config.yaml
n_kv_head: 2
d_mlp: 1792
vocab_size: 9389
activation: "swiglu"
norm_place: "pre"
attn_scale: 0.121
tie_embeddings: false
parallel_block: false
init_std_up: 0.0317
schedule: "wsd"
batch_tokens: [32768, 65536, 98304]
seq_len: 2048
MLP neurons of a small language model. Each row is named by its layer, matrix (gate and up: input weights; down: output weights) and neuron, and shows model dimensions 144-271. Each number is 200 + 40 x the weight over its row's rms, rounded and kept within 0 to 999. A neuron's up and down rows have the sign that makes its largest values positive.
After each neuron's rows, "fires before" lists the tokens most often just after its 100 highest values on Wikipedia text that the model never trained on.

L13.gate615,210,172,122,232,160,183,285,200,270,220,244,153,187,180,155,229,243,176,222,201,215,193,265,175,211,156,174,191,184,220,183,254,214,291,231,207,209,275,224,190,209,292,167,135,205,233,207,201,253,231,197,187,268,208,247,157,159,177,180,226,194,204,253,175,215,125,192,177,209,170,233,186,209,259,189,141,162,195,171,220,235,179,135,221,143,147,208,166,145,262,130,211,170,218,228,170,183,307,207,184,150,125,197,160,214,173,166,238,176,130,163,213,314,222,197,165,210,190,245,251,188,152,193,174,233,228,228,213
L13.up615,219,152,208,277,157,283,174,125,254,148,168,136,185,256,192,192,223,209,206,231,168,213,200,189,214,134,230,237,247,229,191,278,171,169,234,185,248,179,186,177,165,213,185,179,234,230,215,224,226,185,195,117,144,152,203,229,187,202,178,204,129,91,167,242,121,185,145,227,181,192,223,219,204,253,151,232,188,264,197,145,228,202,241,226,192,248,203,149,195,158,228,192,245,136,238,128,198,195,263,218,182,236,220,244,205,152,183,199,156,234,185,165,235,257,216,200,225,181,226,139,250,222,219,145,201,151,240,226
L13.down615,193,216,181,184,186,195,253,209,204,241,166,191,82,181,185,182,183,233,214,166,186,262,201,231,217,274,186,233,161,288,116,138,187,200,217,162,200,259,236,172,148,196,230,207,283,234,172,227,209,149,210,148,189,168,157,184,210,237,211,223,202,231,248,145,155,217,206,182,153,162,226,237,204,164,224,162,182,246,178,242,207,172,245,239,203,170,144,220,144,224,228,233,193,221,195,154,211,216,202,104,204,175,170,163,168,262,138,256,184,219,197,307,245,177,198,237,218,116,208,134,169,220,183,106,138,121,207,192
fires before: " by", " in", " to", " for", " as", ","

L13.gate1080,234,202,117,194,160,191,231,180,200,131,147,168,290,155,192,166,223,150,235,249,196,243,260,224,156,172,285,219,211,177,230,254,197,152,111,162,140,165,271,194,236,277,217,222,193,216,176,181,241,178,196,256,201,188,212,210,208,157,241,209,193,177,174,201,167,163,213,157,182,202,208,210,169,187,224,236,211,224,250,157,200,174,196,201,290,195,149,148,222,215,190,138,212,196,194,162,226,216,249,235,109,287,168,195,190,120,167,161,222,215,174,125,230,212,222,234,128,213,177,161,205,168,252,203,253,196,198,236
L13.up1080,236,187,166,145,252,224,200,232,121,157,224,180,185,267,172,176,248,254,187,232,156,181,257,197,213,185,203,136,202,153,271,247,206,188,111,153,161,225,175,212,103,238,165,171,255,198,167,211,185,208,167,218,175,218,205,205,203,232,240,153,178,211,220,254,212,193,186,219,162,151,192,227,165,214,217,173,237,216,185,122,128,260,207,203,204,262,210,197,247,177,208,208,182,187,250,234,211,204,178,151,145,232,207,124,148,232,148,270,218,128,169,175,189,243,229,200,208,215,261,135,201,228,221,211,199,158,130,229
L13.down1080,186,198,166,242,204,191,185,202,134,203,238,223,158,137,231,179,154,151,101,150,217,207,103,163,172,229,159,205,247,209,242,242,249,170,187,158,214,252,216,206,165,203,170,187,204,254,227,239,174,236,227,194,224,200,202,206,231,142,243,241,161,225,187,196,218,211,150,218,201,214,136,183,170,106,256,212,112,193,166,216,263,218,212,193,239,229,103,177,177,306,183,190,152,182,194,182,159,138,225,221,187,194,177,237,241,220,178,218,192,163,147,180,131,172,222,195,137,234,216,237,165,221,205,178,193,215,283,206
fires before: " the", " to", " in"

L6.gate653,193,189,219,150,145,244,188,160,192,224,168,258,207,215,185,136,254,182,160,299,280,218,103,228,188,208,186,260,213,182,196,146,207,207,138,185,176,158,207,248,161,186,198,263,202,201,192,186,277,181,45,210,195,209,268,208,238,161,140,152,256,204,266,186,137,133,229,176,183,163,279,114,163,143,184,282,244,200,249,236,196,231,238,191,204,280,205,136,173,299,165,197,174,186,235,173,240,186,161,205,146,268,196,192,190,223,204,253,241,236,220,223,216,174,196,176,244,202,142,128,253,153,169,177,150,167,166,213
L6.up653,122,223,309,235,189,234,170,144,175,207,184,169,219,167,218,220,166,155,200,219,210,248,191,208,216,179,229,249,191,153,120,218,254,162,97,223,160,189,237,223,168,192,203,238,260,219,215,175,154,185,170,227,143,265,222,177,207,207,197,191,220,205,240,202,234,172,223,183,189,238,173,165,170,129,217,235,224,139,248,186,213,246,205,207,222,195,200,174,200,148,154,162,230,157,216,217,170,175,135,217,209,202,201,161,153,201,259,259,191,231,239,207,187,145,160,211,206,191,149,143,238,244,235,164,180,180,223,108
L6.down653,183,208,186,224,205,241,159,178,218,214,275,187,191,191,226,202,133,159,195,162,189,253,255,216,140,189,207,183,218,243,155,256,169,228,235,168,162,207,194,198,258,223,234,151,241,199,174,197,136,192,403,174,197,195,132,212,214,255,146,185,181,194,193,243,172,245,211,217,245,233,149,221,220,244,241,201,236,220,239,182,154,161,169,207,258,188,191,203,170,135,267,225,276,202,182,212,279,211,244,150,228,196,230,112,237,211,215,162,162,245,264,169,209,169,174,305,190,182,205,170,216,203,178,227,180,267,251,148
fires before: " ", " |\n", "1", "0", "2", " ."

L13.gate1304,178,166,209,258,203,238,212,220,147,230,143,207,209,213,173,135,189,191,190,199,272,153,253,234,180,275,162,100,253,262,254,173,262,147,225,236,224,171,142,226,245,211,206,240,103,176,198,231,217,203,190,121,167,175,224,152,245,116,223,183,218,205,116,202,178,250,124,193,165,163,260,203,185,223,174,251,184,238,228,187,141,166,249,170,161,286,250,188,199,199,137,136,195,208,219,214,212,169,234,284,212,192,204,224,221,138,189,185,206,190,169,182,222,218,265,148,159,240,159,216,179,206,202,183,150,187,137,187
L13.up1304,210,219,205,181,164,257,242,193,187,198,149,255,195,152,214,202,158,204,217,142,198,259,148,139,233,158,187,161,218,201,227,177,201,174,168,170,267,149,167,116,269,245,184,197,199,163,128,143,205,190,228,231,270,205,214,222,154,212,263,177,154,170,216,222,197,252,232,228,186,246,208,155,145,179,198,205,149,180,215,234,103,188,156,213,223,216,184,211,175,203,232,157,199,136,139,236,244,276,161,177,182,240,161,201,193,209,252,136,242,137,302,280,232,167,219,206,170,259,226,215,189,165,255,204,198,175,247,214
L13.down1304,189,158,195,182,270,283,235,190,217,185,197,212,137,222,181,218,199,166,186,191,167,185,258,226,163,261,210,234,185,273,288,176,177,241,271,214,146,278,206,173,184,274,251,188,214,179,216,190,209,231,252,247,125,170,146,248,173,201,206,222,134,192,201,238,159,253,251,219,215,164,142,231,205,158,199,215,163,271,197,217,215,238,209,182,165,154,207,267,194,198,236,185,219,241,200,246,151,225,249,208,154,253,307,251,50,191,169,180,185,177,220,153,221,208,198,256,246,128,201,280,186,279,233,199,257,202,286,187
fires before: " ", "19", " the"

L6.gate558,130,165,223,181,186,209,217,239,187,183,220,226,190,202,126,224,175,216,167,94,232,152,228,187,191,217,256,173,175,209,112,302,211,201,273,203,162,198,186,193,242,150,158,234,210,203,120,234,164,135,178,207,234,88,246,164,223,115,210,205,245,175,191,233,272,189,178,194,274,142,166,183,265,197,309,190,154,243,271,215,123,223,195,225,143,237,150,162,143,164,247,235,199,204,248,160,181,165,158,265,199,214,179,222,184,236,174,213,251,244,189,161,183,202,206,197,213,193,257,245,204,139,234,249,103,254,222,231
L6.up558,155,190,228,209,171,223,259,184,202,185,235,227,271,232,170,126,195,213,207,238,149,149,221,191,120,163,175,192,180,240,168,241,243,254,230,225,180,198,187,242,195,184,180,250,173,120,155,173,204,160,173,139,186,233,219,113,157,217,233,126,176,250,184,167,164,200,215,254,246,158,228,240,145,167,187,243,117,211,248,173,118,210,284,159,137,269,203,188,183,120,311,169,200,181,216,158,222,157,154,237,198,187,276,164,187,207,179,181,183,173,147,212,251,183,278,170,189,203,199,243,179,151,228,135,219,152,167,222
L6.down558,142,269,212,195,134,232,198,207,216,144,238,154,201,216,283,272,233,249,224,154,172,174,186,211,163,171,234,149,232,214,127,251,169,209,215,213,145,247,177,179,279,197,186,225,193,232,189,220,171,104,333,229,261,195,193,234,161,169,202,300,259,236,217,254,222,214,182,183,232,176,189,139,233,206,330,230,207,186,147,231,130,189,169,227,248,151,193,147,154,154,195,220,295,185,171,177,224,137,277,150,204,257,162,219,183,209,215,242,230,188,265,166,198,273,207,189,191,141,211,183,131,209,110,196,163,238,188,223
fires before: "00", " ", "30"

L6.gate76,141,223,231,215,211,220,243,257,202,220,149,216,192,211,157,160,250,236,208,119,207,242,161,238,235,191,232,216,190,344,236,264,213,242,196,215,90,128,219,305,202,203,167,178,161,143,165,202,258,238,252,252,250,221,197,193,208,239,227,207,159,200,152,226,187,253,142,178,193,218,171,165,162,147,228,183,152,193,184,213,203,112,222,162,217,218,195,153,261,169,174,158,187,139,188,170,151,130,184,144,217,256,236,158,210,167,250,227,202,213,204,153,181,193,234,169,215,176,186,149,235,215,220,151,183,213,232,213
L6.up76,125,184,197,230,294,253,244,199,187,158,141,184,213,226,178,151,153,181,186,123,178,254,161,256,122,246,151,236,194,232,203,210,189,165,221,226,173,168,195,192,182,164,216,257,149,184,169,201,161,83,297,172,270,174,219,143,219,186,207,213,223,211,255,259,44,272,170,192,226,249,185,180,236,196,225,233,196,212,226,186,199,171,225,218,248,241,134,184,157,155,213,186,179,129,203,165,221,240,183,134,181,257,264,187,201,130,311,203,183,268,207,154,213,203,214,169,264,202,184,228,168,229,175,150,193,192,215,215
L6.down76,80,192,177,224,212,178,106,159,243,144,170,178,173,167,171,179,196,240,157,145,228,256,199,163,180,261,181,189,208,161,25,181,163,142,161,145,188,261,225,134,209,195,235,214,243,256,190,219,91,131,235,214,181,166,189,197,217,210,201,223,270,246,229,165,181,174,233,205,155,263,196,164,235,201,267,216,239,172,199,227,125,236,196,252,194,146,180,174,174,156,155,183,132,135,197,215,167,216,150,188,142,145,224,161,114,245,284,203,164,205,196,278,135,211,156,196,163,251,202,246,235,211,170,228,191,228,205,243
fires before: " ", "19", "20"

L4.gate695,235,100,110,233,205,203,166,230,193,168,178,234,242,212,194,123,192,289,222,249,172,221,268,163,237,202,228,177,284,230,217,138,205,201,249,216,231,236,222,208,234,229,178,194,193,228,160,290,178,260,147,238,162,207,144,178,162,233,154,165,220,243,156,187,219,217,164,195,219,202,200,204,215,208,204,119,289,188,202,188,147,212,292,193,198,219,235,263,193,204,173,211,223,198,157,174,204,203,186,220,273,194,169,157,170,182,281,228,232,116,212,235,165,177,183,151,213,263,213,241,186,117,142,188,194,172,137,217
L4.up695,151,162,177,166,154,165,171,163,220,127,177,135,193,171,230,197,215,241,256,175,167,179,190,192,252,193,168,194,164,192,199,194,137,247,227,182,239,246,173,183,182,221,213,174,163,239,162,211,177,311,127,228,183,183,194,157,233,194,213,301,242,137,294,157,208,197,180,146,193,217,159,178,241,182,191,141,212,196,208,207,175,166,198,305,229,125,179,211,170,220,214,216,127,274,191,189,245,235,154,170,180,225,172,179,216,48,195,152,218,234,219,242,196,187,244,201,197,161,313,168,190,223,267,141,153,245,201,222
L4.down695,126,175,158,244,157,167,101,178,222,164,192,236,247,259,202,189,199,158,227,186,199,195,227,150,261,233,219,207,149,249,90,196,204,203,215,137,195,192,244,135,211,209,206,181,262,101,191,235,151,253,196,212,162,33,146,153,210,158,229,230,162,145,181,216,201,179,182,176,119,202,178,197,258,178,201,123,184,130,124,131,168,209,202,256,196,250,191,164,224,97,185,144,131,258,245,221,189,221,192,168,236,151,204,171,85,221,183,231,161,200,249,226,197,121,276,271,214,211,201,235,203,202,184,244,213,195,227,184
fires before: " |", " (", "-", " "

L13.gate1620,181,190,204,217,155,211,169,223,291,121,219,228,199,188,177,207,249,160,182,162,110,220,206,181,208,185,223,175,196,238,153,258,154,223,212,203,180,269,144,181,228,237,154,141,162,153,205,215,247,222,228,162,209,166,155,247,152,187,240,123,177,216,215,207,162,177,192,261,267,218,257,203,206,188,186,170,210,213,213,205,159,164,159,173,188,255,255,179,180,138,180,273,211,225,221,157,226,177,204,263,162,237,103,200,233,192,187,184,219,225,130,211,234,195,193,146,214,196,216,191,147,215,231,147,127,222,133,195
L13.up1620,174,140,269,264,207,227,179,168,201,229,246,265,282,243,201,183,201,284,190,235,274,240,249,204,209,274,197,184,189,247,219,206,233,225,199,174,212,276,153,232,262,251,233,202,251,183,218,206,304,196,168,224,203,199,265,224,146,167,202,259,227,251,113,224,210,192,201,228,205,169,228,120,162,130,237,164,181,230,191,226,158,198,217,124,204,218,260,135,229,231,157,232,211,221,182,203,193,204,168,190,285,186,206,259,156,149,250,226,245,166,213,141,205,195,245,185,189,237,174,167,234,201,205,192,129,149,270,162
L13.down1620,211,193,164,137,231,191,244,231,175,218,153,226,207,168,147,170,205,247,156,176,186,185,197,212,173,171,222,214,226,177,187,211,197,185,200,141,184,205,214,170,127,263,229,146,122,175,189,128,277,188,214,218,208,228,168,249,205,311,152,195,208,213,264,198,174,199,202,176,160,180,257,258,189,194,318,133,238,244,181,216,254,190,210,202,167,240,175,219,194,107,246,211,249,184,217,176,178,278,151,197,172,230,180,216,93,207,173,239,160,138,190,158,149,175,272,164,151,322,193,193,201,220,180,190,225,109,260,230
fires before: " ", " the", " his"

L13.gate916,166,198,176,221,215,164,243,153,240,220,226,253,197,150,180,154,246,195,215,181,176,261,128,216,231,176,211,244,196,210,254,249,249,207,210,177,191,148,160,198,205,225,241,238,214,207,208,164,143,179,211,228,222,194,208,199,146,238,132,181,251,217,191,196,165,150,156,211,249,213,155,162,276,271,190,192,171,132,317,194,232,192,251,164,246,260,166,263,252,220,199,146,157,219,185,160,203,182,193,223,200,180,198,171,167,171,189,220,226,147,165,239,247,170,282,174,230,176,185,154,186,249,217,99,117,216,177,204
L13.up916,212,231,199,140,229,229,198,178,203,245,168,217,177,200,215,165,193,222,273,274,189,153,161,165,160,255,261,205,156,260,180,191,217,193,157,231,229,180,152,262,178,273,198,165,202,207,198,203,207,208,230,210,149,202,191,229,192,224,161,217,206,193,271,132,199,153,160,248,149,255,179,224,99,212,169,159,173,217,229,203,233,204,158,208,186,116,177,187,220,217,183,281,228,219,176,157,256,259,229,167,198,213,238,273,176,194,206,203,179,137,166,234,161,193,250,119,199,255,163,157,159,261,251,180,203,197,182,182
L13.down916,193,78,211,198,200,230,126,266,163,229,126,144,227,145,241,156,215,190,133,246,159,248,215,246,184,186,210,224,200,167,162,212,243,193,185,182,166,160,218,190,227,215,256,165,188,268,265,130,139,212,167,214,230,200,206,211,295,179,137,195,182,165,194,139,209,206,149,205,197,301,216,196,245,212,258,292,169,238,89,239,192,163,227,232,188,203,294,184,192,150,261,273,204,203,215,210,236,196,221,170,235,221,161,171,175,242,194,238,188,252,199,237,288,116,221,165,185,176,100,234,173,266,185,190,201,240,245,179
fires before: " by", " the", " in", " a", " with"

L13.gate1189,157,257,187,199,184,289,166,242,251,171,188,176,163,172,242,172,250,184,191,196,183,236,180,237,178,220,170,178,207,214,181,146,202,283,222,213,167,134,236,178,247,261,145,177,145,179,180,157,213,223,202,219,205,242,179,230,226,210,227,194,186,170,207,218,210,212,192,177,220,209,204,175,148,252,160,107,243,145,234,198,231,162,210,187,157,212,231,76,210,209,221,220,214,252,236,138,210,172,145,183,217,154,198,110,228,230,201,230,185,193,151,228,176,257,184,160,169,262,249,165,184,202,210,210,161,206,232,167
L13.up1189,143,209,207,117,290,212,191,217,220,224,239,222,109,171,224,126,212,219,176,233,188,205,244,166,164,242,125,169,216,203,193,204,234,153,204,187,282,147,191,230,222,243,168,213,217,181,150,255,286,226,212,234,152,231,212,187,206,195,228,183,209,143,203,259,129,240,243,208,245,165,231,208,241,258,183,248,201,258,145,144,235,171,245,208,235,100,169,228,218,175,238,254,175,271,158,227,162,177,179,110,164,230,264,255,219,257,172,191,192,229,199,212,186,212,195,162,187,218,208,237,273,211,213,151,170,239,202,113
L13.down1189,217,204,232,270,220,203,212,175,209,217,260,139,189,189,214,232,167,204,190,189,211,204,126,205,183,189,199,194,164,217,254,182,169,215,199,235,228,173,182,185,286,172,146,241,197,193,204,260,177,183,201,197,252,250,154,187,229,194,143,157,174,199,192,160,167,179,260,201,189,215,172,172,150,268,225,233,174,277,228,173,149,266,156,105,231,141,164,223,201,194,214,145,181,201,156,169,158,114,204,237,123,243,239,175,0,235,193,182,104,224,225,154,195,281,204,189,157,227,164,212,208,267,243,222,192,225,185,190
fires before: "20", "19"

L13.gate141,155,161,248,185,188,213,149,211,158,186,168,226,229,174,203,171,152,207,180,256,165,213,203,271,183,194,183,217,210,225,226,199,271,220,157,294,239,238,230,275,259,219,233,227,123,188,265,176,234,178,134,244,172,210,138,172,193,232,214,183,261,173,190,214,162,111,161,204,187,122,229,218,212,214,146,178,181,218,136,263,160,194,161,182,187,201,128,173,191,276,177,157,172,181,201,201,194,248,191,269,165,166,196,165,240,159,164,164,248,208,210,131,219,241,208,233,165,202,171,144,185,200,175,199,227,178,164,116
L13.up141,206,198,199,100,151,202,238,228,224,201,234,205,165,241,263,196,204,231,194,122,137,272,204,254,171,211,192,228,137,259,262,203,253,300,236,292,147,219,164,130,234,150,226,273,259,138,168,193,253,175,211,204,140,220,181,180,243,150,240,230,188,270,185,222,203,220,176,117,232,236,155,156,192,149,150,229,235,218,179,256,116,226,132,156,149,244,196,222,199,137,202,161,187,215,252,145,204,222,139,284,133,190,217,153,221,214,138,248,185,152,160,223,212,204,180,272,194,225,96,211,147,225,214,221,210,216,162,222
L13.down141,105,176,243,211,166,198,213,178,154,164,279,191,235,233,205,251,198,242,120,107,235,221,148,278,153,163,199,264,234,182,285,228,178,88,217,227,220,256,233,290,166,266,231,195,148,204,257,247,223,265,219,162,185,173,175,239,252,180,179,244,210,189,126,211,239,173,163,216,230,178,196,291,195,223,67,183,155,231,98,182,195,144,197,157,235,222,170,203,211,101,205,205,217,208,182,168,162,204,229,188,176,186,280,206,362,172,186,245,232,236,153,186,123,170,131,243,278,163,182,199,139,230,228,231,219,183,219,188
fires before: " (", "0", "2", ")\n", "%", " "

L6.gate7,167,234,160,235,183,202,191,267,141,142,222,217,124,226,212,135,163,147,195,243,211,166,200,199,214,206,249,167,179,170,241,150,183,203,105,221,224,281,205,290,206,232,245,184,188,174,182,229,224,193,168,218,250,235,199,189,196,136,186,277,216,239,195,210,257,249,187,226,212,224,224,196,229,157,199,247,290,178,238,224,173,142,225,150,181,216,227,194,192,142,185,152,271,214,210,200,153,204,257,199,118,150,260,174,198,213,264,234,145,177,277,201,232,168,213,176,198,220,203,272,230,260,238,192,145,147,121,209
L6.up7,180,253,234,226,132,171,242,292,208,220,117,167,104,205,219,178,219,105,242,232,183,181,221,166,177,167,201,259,189,221,192,249,160,204,104,190,187,206,216,167,226,185,192,149,174,180,265,241,236,178,133,190,148,190,264,188,111,136,225,236,227,110,193,208,151,212,183,182,259,227,216,247,241,215,234,220,220,199,193,200,140,131,239,174,179,262,213,161,164,165,220,161,237,224,197,159,221,190,221,180,214,146,189,146,233,168,168,184,202,151,176,220,184,186,154,225,180,232,253,162,169,179,198,211,195,174,178,221
L6.down7,141,144,169,195,189,218,192,192,150,256,224,196,174,219,211,137,135,218,169,186,239,202,216,222,187,241,268,186,269,159,193,220,252,194,153,238,297,210,224,197,230,234,180,205,162,165,232,146,222,250,252,218,186,172,212,200,226,255,121,244,176,238,179,168,235,236,277,217,172,253,185,209,165,227,282,192,216,129,241,186,183,252,238,233,198,224,165,233,216,159,199,228,138,217,112,239,188,256,233,101,191,179,242,217,2,212,231,145,231,224,184,159,284,190,212,217,207,175,216,205,201,251,208,193,197,261,223,183
fires before: " ", " —", " .", " Los", " Ottawa", " NHL"

L13.gate628,148,223,198,252,120,242,133,206,258,237,241,190,117,193,200,207,201,214,207,227,199,237,175,140,209,212,157,270,174,197,255,170,251,236,223,139,151,162,175,155,242,219,138,226,204,138,196,297,275,189,192,210,257,214,193,181,189,212,194,190,220,185,256,127,276,124,223,212,198,212,135,195,147,176,158,325,148,214,158,209,258,180,74,192,218,230,292,174,159,263,233,211,162,140,218,243,168,247,175,179,237,247,239,200,207,253,198,168,265,163,169,127,183,176,215,135,168,286,183,231,188,173,237,244,116,178,211,193
L13.up628,231,230,172,184,196,254,188,236,205,185,239,280,152,179,220,135,147,129,242,185,178,232,201,226,186,165,144,199,239,176,209,237,247,206,198,155,281,201,216,123,175,223,186,210,191,181,131,203,177,233,250,192,242,233,154,262,148,156,279,182,199,220,233,210,170,199,186,202,250,258,220,217,160,254,191,213,252,220,240,208,200,253,206,187,183,206,170,161,256,205,225,210,227,195,138,168,117,202,230,245,250,149,228,243,159,188,180,210,215,162,223,317,216,211,141,163,246,290,118,187,191,195,182,193,218,242,164,230
L13.down628,188,171,253,234,247,178,145,131,141,264,183,270,156,185,150,257,170,157,209,238,111,194,220,186,200,189,229,188,167,248,148,144,217,236,204,168,199,110,170,170,196,186,166,216,197,166,210,242,165,181,194,154,250,225,185,191,238,175,113,237,193,219,199,178,186,229,175,189,258,158,205,198,119,211,163,223,206,205,297,128,154,215,256,173,237,169,211,129,204,185,224,271,151,228,185,249,160,190,184,209,113,232,219,179,66,227,151,201,224,249,164,222,160,84,187,155,266,195,207,226,166,119,182,199,164,237,147,148
fires before: " degree", " of", " in", " a", "'s", "achelor"

L6.gate1420,178,171,191,200,220,170,224,162,270,260,170,181,121,288,236,195,218,254,223,171,249,199,250,222,179,179,199,135,214,218,189,224,200,183,250,213,193,190,197,218,258,189,202,163,319,214,278,226,170,200,180,195,190,178,194,186,227,269,216,186,212,208,200,151,278,161,202,171,178,217,224,233,214,221,209,221,192,186,169,165,201,297,170,172,159,220,212,125,236,186,223,202,219,233,142,173,235,187,265,178,217,255,169,119,230,112,192,195,191,204,242,193,233,133,194,253,209,197,194,239,101,133,182,162,206,158,201,243
L6.up1420,240,240,283,126,198,139,186,270,183,265,160,218,138,178,214,183,218,246,244,169,225,193,205,208,218,176,232,184,219,136,204,119,203,125,180,201,191,224,188,141,131,183,220,135,183,183,199,170,239,239,250,316,222,196,193,193,136,172,169,294,157,181,190,291,203,225,180,206,195,237,174,229,188,270,193,119,182,246,211,166,179,181,186,208,161,112,122,177,232,185,160,200,101,212,165,247,173,192,161,181,206,178,227,192,232,139,150,174,191,157,238,174,192,220,161,192,224,182,155,196,203,256,256,252,165,163,183,209
L6.down1420,307,200,202,231,173,223,278,203,148,187,199,229,170,222,224,225,176,174,160,133,200,176,194,178,232,220,189,193,186,184,161,200,224,116,222,261,164,158,259,215,147,140,190,227,167,156,187,202,222,117,140,108,143,219,207,221,147,193,172,225,143,268,193,200,195,205,238,208,160,195,203,161,230,295,92,241,266,208,220,205,252,155,205,179,262,114,135,194,178,214,191,175,212,177,179,156,215,188,201,205,195,155,213,138,291,236,255,203,193,173,169,229,202,207,272,147,242,169,235,187,198,188,189,147,217,187,293,186
fires before: " |", ")", "%", " (", "°N"

L13.gate1712,215,182,234,191,215,222,226,209,149,149,180,171,242,211,220,235,256,153,205,274,181,212,250,241,212,289,170,162,226,238,228,193,256,173,213,219,248,204,245,194,158,184,188,265,179,130,283,222,228,188,202,124,234,302,233,240,218,179,265,187,192,175,256,170,185,220,186,189,240,192,188,254,232,143,188,230,201,275,137,215,208,155,188,151,211,254,246,203,138,201,200,223,148,203,172,140,176,156,223,256,202,131,154,156,268,275,166,188,147,209,184,208,245,197,152,143,204,234,192,159,229,179,149,176,239,198,156,206
L13.up1712,152,170,206,168,139,166,220,185,212,193,257,158,177,213,188,115,248,197,134,105,241,200,190,123,232,227,257,114,174,169,225,213,198,203,204,122,177,183,171,201,168,198,172,264,252,160,214,122,254,149,199,162,218,168,177,252,220,230,267,233,104,91,189,193,192,207,107,219,188,215,234,263,222,222,190,136,189,208,171,151,231,199,192,182,201,253,217,168,180,158,159,174,174,182,147,229,259,202,285,172,126,148,157,235,255,264,213,172,152,200,175,240,252,183,134,204,208,303,168,240,203,180,220,189,203,243,225,203
L13.down1712,162,197,162,214,256,151,257,124,152,189,178,149,198,209,136,282,227,202,217,228,265,274,236,142,183,210,195,142,232,155,330,276,236,293,190,189,185,203,213,179,252,199,208,261,238,217,154,207,170,207,230,283,128,219,221,206,219,263,153,213,188,255,165,236,248,183,229,160,240,152,210,282,195,261,204,263,173,230,246,185,253,217,222,265,212,159,206,165,167,253,218,219,160,210,167,171,176,186,228,154,128,257,221,274,117,160,139,241,121,175,165,137,184,198,167,168,159,233,213,231,234,214,219,197,216,198,214,235
fires before: " ", "19", " Sam", "20", " the"

L13.gate1485,236,225,129,198,192,242,187,205,174,198,143,257,165,220,205,192,238,230,226,243,249,172,214,196,180,185,226,167,219,208,185,225,322,257,129,211,226,229,172,210,190,198,264,210,202,177,213,208,319,238,195,197,249,201,163,201,169,161,183,228,209,188,165,181,221,171,218,241,258,163,234,165,130,186,159,142,135,255,181,205,209,172,202,132,132,209,325,263,177,220,274,249,144,239,251,198,181,315,156,231,183,185,253,203,250,168,194,165,158,159,138,209,304,116,259,132,181,185,204,170,212,114,176,179,188,291,166,215
L13.up1485,152,132,143,183,190,205,200,190,248,215,180,207,185,209,232,187,155,271,141,184,209,198,276,191,226,171,225,113,166,143,184,209,221,161,147,188,174,143,224,158,215,232,167,207,229,201,173,139,220,95,230,169,254,231,279,175,212,254,131,185,251,202,196,261,195,166,236,238,169,166,273,176,253,181,175,195,193,256,232,198,239,209,110,131,195,184,285,163,173,275,196,197,188,230,210,248,197,184,119,218,204,153,173,216,201,213,202,114,173,196,204,140,204,162,228,260,156,226,188,197,175,134,136,165,195,216,155,210
L13.down1485,255,267,251,245,206,238,235,225,224,162,237,207,192,211,188,200,225,138,233,204,123,199,211,176,164,267,204,319,252,192,108,182,185,169,166,269,223,154,220,167,263,144,246,193,125,122,219,124,176,150,193,228,235,197,168,203,201,229,245,183,179,207,223,163,197,197,220,212,245,173,235,229,261,187,242,131,207,268,184,258,219,156,255,200,110,221,211,170,209,262,241,155,184,210,163,173,193,231,212,212,183,258,130,173,128,273,180,170,144,207,241,196,215,221,216,209,175,205,139,160,191,199,181,210,198,200,216,187
fires before: " ", " the", "20", "19"

L6.gate932,148,242,177,247,177,272,178,202,126,167,198,197,232,221,123,142,287,237,218,229,194,216,132,178,176,226,175,225,178,209,238,194,161,205,183,287,204,145,245,177,157,216,134,218,129,243,57,254,260,205,184,204,196,189,192,152,254,223,208,183,189,182,186,186,191,206,191,145,233,191,239,210,223,174,191,167,222,125,279,178,166,167,217,103,162,275,172,225,225,222,191,181,225,254,217,112,241,177,235,208,219,257,173,215,222,190,198,135,214,193,188,159,160,126,249,170,250,188,232,222,165,246,178,170,238,237,148,190
L6.up932,129,198,187,230,222,235,180,205,116,204,206,228,265,183,171,213,289,223,253,236,220,186,206,165,199,223,191,240,189,200,202,284,223,250,181,257,304,156,192,175,171,215,133,145,152,147,151,199,175,185,132,202,198,192,189,135,204,230,209,166,215,194,156,143,150,290,189,204,199,185,194,231,295,176,215,151,183,201,260,169,213,207,212,210,238,213,160,195,217,214,155,180,138,227,192,158,235,245,151,156,210,181,177,205,194,196,196,223,178,220,237,117,152,202,272,162,196,174,241,239,152,179,177,175,185,143,159,199
L6.down932,180,225,229,275,156,248,262,226,163,204,189,225,181,200,204,205,241,236,157,233,236,213,248,210,178,241,212,244,262,252,92,211,231,229,267,202,218,223,213,179,237,209,193,150,209,158,154,199,156,165,143,236,195,176,218,207,175,243,177,125,189,243,136,190,174,239,170,213,193,245,172,182,170,153,299,224,189,181,255,245,161,275,151,300,191,194,202,119,262,194,200,171,105,156,195,258,167,191,121,172,152,197,202,207,77,189,227,195,160,193,202,134,165,228,180,224,160,174,173,226,185,196,170,163,230,209,182,165
fires before: " ", "20", "19"